Weights of a small transformer language model: width 256, vocabulary 8192.
MLP neurons of a small language model. Each row is named by its layer, matrix (gate and up: input weights) and neuron, and shows model dimensions 112-239. Each number is 500 + 40 x the weight over its row's rms, rounded and kept within 0 to 999. Numbers have three digits each. A neuron's up and down rows have the sign that makes its largest values positive.
Before each neuron's rows, "fires after" lists the tokens most often just before its 100 highest values on Wikipedia text that the model never trained on.

fires after: " U", " the", " State", " National", " D", " American"
L10.gate422:445472472524476543517473495488470538526518578556384513478495452434506483461471496495466483535536466474472563438534436446447498528486426468476497486481455473544471469498501517438563584501487461546457532466515512547562441535485426467486528434508530472432513576516528510577455433519417488494569541457572521483543452460511478454526517483458522553472522495518445498478553453528456489445567
L10.up422:529458523520525494561593541494493511436590471502480468490536511496497523469455494531469574497578500484448540396554468408549466507559413492526536489499547540504556498527526465491466453523527529534495446467522471512441463553471502491469493471488417509444564532500522455551430512474462507547572512473523499501436454528404453478594476555463419552531486519474529439494529546468528477547515

fires after: " |", " Vi", " Van", " Lar", " the", " Mar"
L8.gate4:462486491537466464583524489523521514553472471524499489485498441489504545566495521504400536485525508556470529463493463429525465434467560534541489493474464440500507479552436530528500498455568510544475463442560509561487533493444389463476516471472554449538469525476498459474449440519495547535456470551499492437513472537518540499483546504515474490438524482523532506494415423540472495528541
L8.up4:502530448459514558447550512427471610533479511566475556470502471517508487534424496542457555568531529446520517519460501542533600513466501463481442494510508466486475452539529548446525488450462491549410431504465536447511481446457425461466471492499472526487591477471539515475568548505555562539486550497538475490490497537469538421523532519562559513436459463529569489481483425509475455452444

fires after: "=", " =", "Career", " career"
L3.gate473:436526435443514482449515466565414571440516556463556424455498533508499496416488563509450512589547514483501520466558473485494540526537479460530513475529487417475503515458511457546577458520561540458536608529434515583516510535450470533548465493541445481501482518465547507532500504515517508480480449533532485521568509439582466546477550505494468439584542483539479481498571558474452439506523
L3.up473:510479462497512515473547446556475499446468478425551543516543565524569458445443517492458524495562427499497583500459467559547492527514557504500477503531534413573495543443447564540555482514536572546476437506501470455481486532436531460553473446437497395543500493491498530496553515458499519526470493550528488453579471447461471501521550485432473509533419485489434490512495539456505484555525

fires after: "–", " in", " and", " a"
L10.gate2:474481452462469460511499432543495516489501474464500420542503429549605533546479522485510456420500530545574450509447499458537511491526480495520464454478534479497519527487446491470474492467471526456507470544498529500506567460458508526451458506559482519468519536474475467638422535517527423429551518516413536496399501498524460486520497502485539395547586518525582491557579550492486508461485
L10.up2:479550503478504480522508542416529473493581522499531525501598471470433513530476531430579571547477552505491529539540445496474520482455491479508531484464486445465510497565530489550495526474545491607509522480406522508507519498513486392536497508466449513452475502518495513453455554459461431455502559540490548504476460426491476509422544437482439486555498504459538495496511525464526516474556

fires after: ",", " ."
L10.gate107:472506506620466500529454572433470500473525498493510479477539424552465487525496538481578509451475509485468483499498487479470530488525524540566463409458436469488507482530524509478469440491500439491481550472537472462527483430531476480515495413565496520466504555461438532531476563520527529491425447510522528511484634464498495580474516549559533479527514537533502416507565452487393506622535
L10.up107:496529487444520416574526543484570475500403520486536567481490533491541484506505511479467529541505498544489473540472399542460525495552512503484457471533492555507574503526503483469457543464476472488505543513592569475533547562530544543572482460465504512504465543469479535523498505432489472421532511602511476563459504479478486522511513443447528517517496594497503518547497459424466497580447

fires after: "'", " Jean", "r"
L7.gate219:509498501538500550459500525477451473522527604518512484469521486566520489499495492428485449445515482441494601503431510503493571561491495502501415485431486457515530529483422526484455489499541535535563514514502528487492499540500533483469558441448518518545548508533531525533540552485529490465441511498489504543497458527487536455574511522498552457498599472508495543551525506528491555497482
L7.up219:573465475548497397537471450491504445495434508449524538469552518457466440542513433450434498483485483507468525491490506513502471476517505577446524447454490492510521488461451524467466499473449462569421513546460441558543463507448442437449563466561490563493448507474592467466476519525574403530507494478489568453569431487505430461457454551545551466531496513495528493534504494568552456501439

fires after: ".", " .", "{", " (", " older"
L7.gate275:490476570493449431548463529528467520534543487462480528556525477428449504478441508455544512423477546507523507547466493484472461502505532480457496467430511508495464533515523485484517415541492549464502424517580510543594501505489515518499537490472485506580522440453528459468544478497490464489481449543407420512580452493495582531500510487541564440431512533533528465438488486512501551537533
L7.up275:508562491469522453502511529448471491486522461489461538514495420532583482504436514455547585463543514499511466573486506480548502509481565513481517446470485541538534441481437589503527453461544492561551423523560559501535486516424541519538612480477413444530526554567489531508536492476525525554515492478495520538476469541464493447499549449503458517553497491506505487508465484479450464443468

fires after: " —", ")", "%", "  "
L7.gate170:524497468504440509525473479483467499467450464486502519483538551496472439461486527480500445482476523522543435488555457574512459490444503441532522430557468493544548495509490424568498494504539498476518490513485454462492558492559531517495453517475538458509598559573489535519501513416492588459537474491425427507480440548476512490510486500483506411540496428478431505493539514488521551563509
L7.up170:512516494537439504531470488499496454473435512514509524523513513460428399474538545479534428465519574525542500500471484565464491496408514484516487476517446496498520432559508508552398491518457534520523500491458502498546496447600522459480424516467546443563587534586462497518447504370463525378425498477428429571471471518465496454493490460479594443544553460494507503498531509448525524557521

fires after: "'", "s"
L4.gate229:552474453415511461539433537528486506467477526509406428425508515520549536508562447512566481431514485506518446495507453487431474497500555537466471511474494511505586522529535469523514450535557559470524520554521570487558497498478550579478524571540409519484489516427498439454562480514527507568479554518434567511553467522494505542490501398465523542491498471560493469519513502546528477476494
L4.up229:506464488452428491487448459533488519527482477497540516447494491471541562446544485465574523520532485473565526449525502504489447461487553445478499547531605597555642536524520559532553501467526478443478485574479558538496517480483475536505515565547467482462512451484469446500522574514435439500440488446388505512571421491532503487482467445438471557522493413572480500474520537579492473515457

fires after: " U", " v", " inv", "\\", " D"
L3.gate306:544500516510507469567519542460461499447496492584580476524485496457464509538503524526532453483520434457532518532573493573492484495495452497421468470534510466449460362495519411535529506531484526492541610444461527510444479472536515448493419468531485496509510558519474470542508464507546515571440493421480484564488511486475477433496506509503578534524468466490460451533587472485528464490509
L3.up306:539426509463434508510520551515476518467545433598510503513519481513479504537497582452505494450483474518475490548525513526435503501471429477435474547529537446477420456463454457519497491502550538485477510519487505491484473421488554466485519551525517502566486531459483511507533551547532458518419490454458485506422503491500432479466536459450538496553452497498486498537536455531506505488459

fires after: ",", " and", " or"
L8.gate195:518499499520515478432451428509464517434550559510502547456458503524561543533599478494503480567539554527562479609526489487451549450546446520504482498489474497460514547579424515524494573551530521492461562485446564521470528530507530483486520435543490431528497505504519563495477436438517496494519556502530492463471474503493499491498486512495501458489480533500544441509484577552512499487499
L8.up195:530542546471514431508516460522475544499455467520447543497453483492508527451501534465452532529546520528524544594554484564519540528519506577431488472495446521605518512402468473465585466466488541515472518552548539521461497522511514454435479518560525490532479535538483565471463541467440528452528491538459478523509502496431551473461489514478537542442469505537542471555537475436446553472529

fires after: "="
L3.gate108:443562498521505469485424503560540477538562486484521471461501448482500563566506574476550511560575497546467513533444398497462513457516507469526564498488520556507492488455527499498485487500519416486497508417515448525525468517530470474464471501487448554568571489448523500417497535531491485545528492503500515491568482503495472463484516475453472450555464530486522502469526453508427504470459
L3.up108:418517498538445480465422507546520518506567433468524503506484475524548560498500494487516484484612483546509494537470494502432518506520490472469481578514538542524492488465475480465493476519522470486484511531519508484451498565515494520439446506497505616460507416520545517478530557511566556516536515440518538520525500470477507472527537432528467477464494522472516503530500435512501480436459

fires after: " the", "The", " Gu", "ta", " Ana"
L4.gate371:560533435487477523533490572513572454532435476462493477519447503456477556480489467470473502497553557447540548446485518513528465522506505469430548449474494528490521476500480527407527507419477596475556452514601471461466464526523517487537480594495501521495519426541552486507382480573545486466463548512499502496580453536553520500516469536514440576510548415514487523525437515531453447534527
L4.up371:528485509471494530535422480491533526458513493509468473518522465575570524550459438457496453539506472510520491492511546508536514447475541501483505509495482408559468462502517508456423567463566418598516427535528423502491491473506520493480482604543530438441497478524574457527455495466498472458498537489561497505575465516522448456486477629499487511513499476534541516487426474521527458521449

fires after: "-", " Up", " due", " killed"
L7.gate211:504553500403474422466507471537503468447540439484498466462519552522486513396550524420448491519485457454511499523512486417522478502496513471451429384529476525549544523483480476474500545554547547551568540523474466472476523480587495472449542542517443588519522530448516475436417461559514516518537489515504493482510567532455504507535439505495541472512466441509541483486546491473551541511500
L7.up211:494502484460464492532545481516474543600484534448471523444519570459466472518565466516589507561504523437521476456445491557534459533496577500507460508468441429493510506504541526469419487535548541536486510482527496521466521524496445512532454533502463588521504509444483489479533516509509423480547559502506518532470457460525518471371466488533526517461465527602519503543504469457493542492480

fires after: " |", "-"
L8.gate572:480528454491485433528521476546540532452532500429502488533555468533452436531444508454568547482510501465557460491392475436471539478498524477519562462461487499533528507499462498460508569525460531484543451410527523503418453496513497489574540520544450504473585566538595476439512502532520533486524519540551453563471500446567500474535570380563536482549477507466548518494493458478441532477445
L8.up572:522501465517490457486430521540539474463441529452482531455513466509488554518525538573519422553520508454523459468526522456484444552497533529511500472541526523502483504555490479466492462511538540460472457520418543454455483522525482534515506457483483563434448383515493465543485524486455536527478523535499521474539485491559500475437539527434473547560490511514484571522589488511539449504479

fires after: " |", "–", " £", " $"
L3.gate79:579520532450429425454455450489514487524413508493554522491475467470497498517507521543490518449511526502500537476466471509538571442473468458460482460527497487548500596554450507453485540465539499466480537448537515480474491488446481568493501600521455542516459488499497577538502547433511539516479534619526471586505577511473451524493436482452538501544475485449497548516453474490509558547559
L3.up79:526519464465518454465517463498454442535515454498548612450459470497474446546477498475485494409572441472500550425490509532507478543454450473450558447522543502531484566527460543460485508379540442459459463507550516517510446461487491555442531519528478477500535514485504465482539516474513502537507483630509525481447511507485446493442480503505533481593499445503511508555482510461456465560542